config = dict(
    hidden_size=192,
    intermediate_size=256,
    norm_place='pre',
    positions='learned',
    tie_word_embeddings=False,
    parallel_block=False,
    init='uniform',
    max_seq_len=1024,
    train_tokens=483800000,
)
MLP neurons of a small language model. Each row is named by its layer, matrix (gate and up: input weights) and neuron, and shows model dimensions 64-159. Each number is 500 + 40 x the weight over its row's rms, rounded and kept within 0 to 999. Numbers have three digits each. A neuron's up and down rows have the sign that makes its largest values positive.
After each neuron's rows, "fires after" lists the tokens most often just before its 100 highest values on Wikipedia text that the model never trained on.

L15.gate172:468479531478479467579530421485468503509521468455468437456554491554513482455526533506472404499466541485473544479484512515438549540517444460505398547532517446502484485481518458404579487450501459526550544464475482462542478499499500523509508521476498491476540477530508559493511483540510533567
L15.up172:479492498484506496494479537426513511504605566448532447427502420539468476500422569544401459527409553402499455441487395517509451457493506467508470456516462562529478493581440480483467473472536481513511524509417495560474453498456545506513489461531496453547503508506493496508486467487488436488
fires after: ":", " |", ",", " that", " Re", "ing"

L14.gate198:468505515455502510476538511525516510502444417482500444503427480405554495503460498552490480472492429552547523478530480499488458566513493502477490494536502486561486468477495538561508544608473512527476488492559463486474521475564505565540464470518510552493573485533515502467457514466487610491
L14.up198:426468515453552430508594605486508538510536491472451585428452484563454470466515493486578568500511523442440491494552496463551523566486491492480552522590508512472476500459447522469509553487459565530524526491522563537463524544541497460469515487522566473594544439491492481509430504443492441520
fires after: " S", " as", " U", ".", " s", "S"

L15.gate45:480530549472470508503501505505493547415492551459485451508503497496487490490499566475530481446513435579538588503503490533558474515504498556508477545436509527469524489585529504475469479480508539539505535466542476467518572486534527460545375516567494483471527500508497466464530470454525464518
L15.up45:582561537491554461484473524433513454428574516488508494477496423387525496568470515463542461464518532506543492519481483472437502580549556510497424469417488464586488456539475545430490519552476485590609495482483435518576493505543608558500527513475527541546541506508501501516475416459454538512
fires after: " A", " I", " c", " h", " a"

L17.gate67:426471468547541461571557501450452497535432473555546563512457471508493427539390439520525516514557556476454478450471501411463524485571432566456490525539462479506463486497504505490495513498480465475493467514439494558472514513539519604523490526600486478502455506473540448573460557572449527533
L17.up67:475526510530582490502523399471496498579472475562493488511520492432469484497451442609433492431485489523500517472573502501443484491570432462510481476452508515446508550491494453497478458527508533523445493444453532512495478540492515523379493467448537519458494498453430458457492503524432529539
fires after: " D", " d", " O", " o", "D"

L17.gate140:456570522473485514468465511544456460533546507510434523476508428459464473490526525506536557394415426522480525485534457490478543555463506528499482475600529530527445521534449444506433501544458451511450487510487504527485521519548450525507537442554589436514575461501512560497535503509535509518
L17.up140:466541426539436465449501523501608469542522458435531530529432498482467441496456482560486550517480467498542597458477479582481538520521514492491484434549493447458475506509552485476501486538445524433520563479511490489489459496527450489483556511497514538493483536506445516516503418452470544512
fires after: "\n", " S", " res", " c", " s", "S"

L18.gate98:438492496555506422426519430435479491540566491428497481478497597512462457594509546490550561510425569444498484506436481472499514487477530564491514489464521480472471488520516434442498498488481389503486574515534551505522525505526512517516529495602563487522512500521418455552501510489482510526
L18.up98:483504463471441531466464508501587482428544489535503546445472444495514522463480511498506466458525419460538531533570571479540502523538495413469518528518460503490465476524421472487476483520502492526507507438603477506570458450552553583547471483473540462516496550463473423526459507483460490470
fires after: "-", " re", " ob", ".", " V", " ("

L15.gate48:455461521437567487513487525465549485493490514482473526512476524566510421450537494481550535484502520505527539521483489497490528489538484499552460509503601460461521464466463512443528476519401552567520522477420547537556464569533484533468464526464447565511507520417490525549425493509620566520
L15.up48:545499488507481466526560558435491507433553520524498477569457517505415502515512459520551462506427534480552466497492526414489506513491513494486469540490559466445440528480477506523512506483446395528503463541484531530520451566608428511508434428531539554515553539452477504560482536518532516507
fires after: " P", " p", " O", "P"

L16.gate184:484446475496459411474423472453458558443541510491548459452527542491527532461474588477485464496483487465468499406560468536551481469508505479500418503530525470550572538492514471486502512532450450507459516521501463530560528456464521513474501566516436484510589579517494464464481576537527539485
L16.up184:487461497500450506425499475479483524458498466420502440454567563548515563435458467475471479516449487508507524423490480501495417458518478488532494530576513500479457553480525486466521486527524481508514519495490442464434527551423474507452548577399512466534502443533489570471500474549511512526
fires after: " |", ",", " G", " B", "-"

L14.gate209:503556485511497533537491544496517487514484504561525506581501518525491468481517471519552522487478516552518537488537493442495526553464556491455454447578478499540562527471548546594505395522517546542525492519474501525446549564544502502563458601471525527513519505531487459570423487466542511502
L14.up209:468529473509508526449519553486574552543543435573514589469556486531473553511494504487523478447477499519486502469446525433523475493497457506521479488460493558427536451458481480512531423477556501481473477447400464494485471517553437570484491534447501497482459421551499423497505506501580525517
fires after: "i", "z", "o", "-", " |", " D"

L13.gate18:561565435502543537538507487602533475527493518522503414503488518429505509462497461523431516479489490615580536497473465480532492582519495493515512522520503487467529553522429546480424459542424453487491422502512587514539481456578503608543510489536528488502484547507496495519494561470468458511
L13.up18:493519474535492525586473558487503537517477541536564471515455496547546475545485462549480475483521448524506451520555512468481484511493452555434497527486434537480462499450497499423563430447453443511521418509485529488496535434567448497464471514500513509484517510472529488540537486497485518492
fires after: " C", " c", "C", " Sp", " "

L14.gate194:508543522528530514449451528487539525458505595495515481549532500550467444499510568459440502455484444533524475498454489473480486518509464552550548494458523517466523597570527493530525468471519498482517465501448527444468501533567466515490478596540601459563503561487468499558540506514511526479
L14.up194:553492461478465507477537504514558509478488587516503492466469508537533511506502547542455490552434476455526524520540546418518455516503510562572493480508495464536525512415430563461452438436542530474492462522557514523513509551606461474505566479485471623536516530471501552437498441547564558549
fires after: " C", " c", "C"

L12.gate132:537484461577511508505455447534485533517514529581547516509520475529561451508498549469515478468530495532521429474502563491480439530479482562541462539579465457554511535523464532403456474438505491480492491516463449528468575523425402563509519521527490500410465475585517494471466489527477533443
L12.up132:542408520490507523457454489528506477500399473537544546487513541522584519470474518463395515503606518523456489494471459456500514482488508456571556485474482442464546498505466513512442563441462464550562486478484549523496540486470469574584518521602466480483510491465502526472407480566502463447
fires after: "\n", "On", " No", "|", "In"

L14.gate127:567456473471466396467539434436503473537429478513526461515525493492448453452561512467427508471486515482496555467485518432506474482459502482457485474497541495490520535467586479527514450524428440464546511507526506436427520524490493520457520454544522440477551565472474493525507498455499469487
L14.up127:558575586445506464531433462436514487529524409493506487445525407508577451541517517440505514479545442484462479531470443499541539456496540473466511525559508502505552511479439521475452494553560522472522535509506558580436470544514526493492514557472531492482502518483538523473470509482497491523
fires after: " re", " con", "-", " Con", " In", " ("

L17.gate160:473494447472505482531484518504542430589559495539455450557599487524421527521536500540485496495541575479446504517477494464507598551467504455471507517547504499496544471547495500538522486499454486483472595500533452473479503512512524540603475447477503540479506522442491535492449546462504543535
L17.up160:447481519563520539453472530524529477573469421503426537527526507462488431536488541433537564541447464472468423536537470479501507532506466487479493492529485576540534572441467492528523561512512505596497511516448519510507513520512496534514564440495482527433480592575506489490514520456515531525
fires after: "u", " T", " en", "-", "o"

L2.gate122:501534448492521509509435496503516445467540476475494466506533448586420405445522524467465499521564518505418508505500563512415516525443494485514474445464434516522470520554526407487498512486432412469499531533476556510444488490531470519554481549503476463540549516487498497492517442553520541503
L2.up122:459490566473505436570504529530474501569477533560475525540585433503492487482485521495513450505471506467454511497481527455395573538427476476506446517530480482489529468524480512500447518491556553558470486541536476482443455459517457443485557482509521528514528504466504436548513481499548447555
fires after: ",", " in", "|", "-", " April", " In"

L17.gate42:510507505443521535451460502439547527526474556478513499471371542493492525488462571489567449495496457522499566469465491563561524580508487515512428498494471466548515502537487451528474481505433487495435478510514505525483521528571535478562522450589538543610534523502479443443475492587530538570
L17.up42:490484464542466499445445503464555521497533474529561483515414505539453536529498522558497551441485450583534455499594451538550561607511499501506505546550527478476452496456514436438459474490443502489448504491550506513535454511534508413475465488552528479507548511484460481419475442520519486550
fires after: " s", " S", " Fl", " O", " def", " R"

L13.gate176:548494484525610567449487516503472522480513457512534546554488470521488440538487549522507457494615543562525490492416552480491450513471418560534495540531474396473509467502414458476528475533490441501528538520432485442492508523536497509487480475490497462509478554514621428561503482517461493468
L13.up176:538490465476449533431432491504457503501483533448509483491489447489562518517512523512560456470468534536535494393470514527440513523379455490507570546539525499481473557484465418459506516527510512489516460492485440505473555425486445596504553496515490493449463544452431503557495422560530436492
fires after: "|", " 6"

L19.gate5:465457548509574406585442544474589523547489508544497485491594566577513512440427501455489521505532539440481532558527450480510518429504498465479461516479564481480516431515454490509506490556488524507507408516512483537521503544466510403533449512522511439484521564477569519471514458488510496503
L19.up5:471500579543508535503472567508527454498523473502480521454483542517560438473488516536520481442544517520563475502487564486489506467552480470543538512484499415539503536584510527503532438467546493506471513565548494502456505441572517510483520510562564553584476568507502484466394512512578508539
fires after: " D", " f", " L", " d", " F", " In"

L17.gate73:456488528492481472439519461539518476515469443475486405534467516498458483524562521484491510435458508445535495441482492516480526589499450521466494489509516515487467587487514496524508463479475468478485532551485585443494483483466540486383505438607505480457502498522526461498487549573510538491
L17.up73:493499548444478488415548483590494476491468521442507489562551482471527490501594535522637522481481440507529512491535517494496456518481561541555532489451529478450518526530528528499393439524492553479499469534488497502455411421525562580436506520467520514545508508493487455460391528472397480469
fires after: "-", " e", " to", "oc", " ", " re"

L13.gate12:555529516555502446505487387556532511433515527444529532544523428509510498521493441519511423455448443494544517494471471480489503442485482481514457475518501437483529488542428515453494523439488490526493472546496507494477467477461574459469537497501548519516452467435462516446497439447552507550
L13.up12:549543510570512520491469547483453541488529507420487517513502419492474439480503512506545511622525456500561490494498512505466499451535471468489495519547510498502490515535427464469640492507466471510543479530504511489523437433562471487518468490453532527567477463470533499519463436458488535551
fires after: " in", " p", " In", " C"

L17.gate37:593485494457562498532494521517485524514515529460493481512458538529495453507508490531471520482537500507500564524451433564462562485491476465538612518528556536502465551444512506464506462518466558528498508431504623503519531573509499462472519562533409480494505562480451502471467544535520516478
L17.up37:530430471498536500555563474483486539441531531456441460512435505479478529530569497545472434477532481417469534531544496495462554505537545514490460577540522586529497520533494450493514550514498508454536464486560461450455499511548413465516476470546504489590550496532415433447477600508536524469
fires after: " p", "f", " f", " P", " def"

L14.gate185:474448489511549483548490514451460516441497562524566532535577456492559479528557484563478531493521454453504476474540509453503553426532440475507578552521453455564482476492477494476499431440461497481446408516505550445442459463547545594481490455507469533501465534550528515521463466502522468534
L14.up185:558525442463536529527617478500559473474538541450572504437538471476528473506536492552557447524501452472455499495431525500516551470548472460498509535520474440525510460513546553467574486505399475529506527475424508534511449508554491501491569440544499536461514521452443525507498523461511556553
fires after: " C", "C", " c", " in"

L13.gate31:511411535440562504467500504469498456535497539529471494544367487510567472491501502483596518572453546396517481543505481526527477479525470553515560489454473492535533520477508511459494463485459563481523500544389508522502483555462470504464473485447496409556568546500554548535498500539505531472
L13.up31:507455469448528459506508472514452470443478571481446504519563491429533501485445547538513532498557441463495477478551494505610436525482484452554497539563542490549511512491515535492532461511501524452477424484519557445489524474568463447408540444479492516479508459526489554496580503412498519500
fires after: " M", "M", "C", " m", " 17", " B"

L16.gate181:511409505487541501445485494531563538478485479500532477577511574471571532402423466445452522491492470468550567545504448510496574463502521507540488521526568528558509505528470563547551460485489519459469409535522471496491441580509456439512527457454544519506563513534507472469451491513538438442
L16.up181:485487531398430481441477488507537595583536447446514470484482481539457508468441528504494530512554458531514430528469520518511437522450520398514436519516545465476463465484493442510542419549530522479504517512443464432396564471544490470531510492442607451434504504507494511473517552498548518554
fires after: " d", " r", " R", "R", " D"

L18.gate246:452468463490435481492457523500476614546457586436497495531528505491509569524512498554553513465538605551492441478502417511474574525480455488557514460592529541554518503537498500484423430482458433483486466445573499414456546467510471539474516490458528424485508505426482507508459531500553470484
L18.up246:452551439507525487480540509567554530449513572466517594481484523487451497497511469543530460478507466487496489437496483428473543478453515500604504508468474484428508457517460499508534479468519485484507519526460544532472508491595547505443515536459529485545589518539443520522487529505586542473
fires after: " S", " C", "ac", " F"

L14.gate98:588477450513504474522470428568607461440494501537577561438509454475496531485498502493481499488544518541454509527528426484496470494542466570423443510469579425504549404538455563504516536457476491520520436564467504526526452504432404455466524460490504492519541495427483498485520474451541502524
L14.up98:573503502476515484516544493471498503474521511522562494541511464486494486474396512499489490523502482521476581550515471552480498510481462501566494565547471479484541476505522556499524507481442494503559392536531516551535452466517437530495561545424483452496509537449456471488479461432534532512
fires after: " l", "°", " Ch", " in", "fl", " p"

L17.gate95:542493591511510452453514546467462564478563476482534590533474505558494429483530528514554431517526512531520483555492478522467489499486480539531494487441497446536514456493502458421492487524525517508509454520418492464518495488505480509516507518497460454506529454455506455473495401471495504523
L17.up95:488577501438480434477452453524482532496510490514479543464517493507517447436476615500481501519527503515402509460510497496401452499525457467463578461478468557432531541486510470513537503513411478474459541471475491508520529545511511516529482418452496515481471452482577538539498547497460497552
fires after: " in", "–", ",", " In", ":"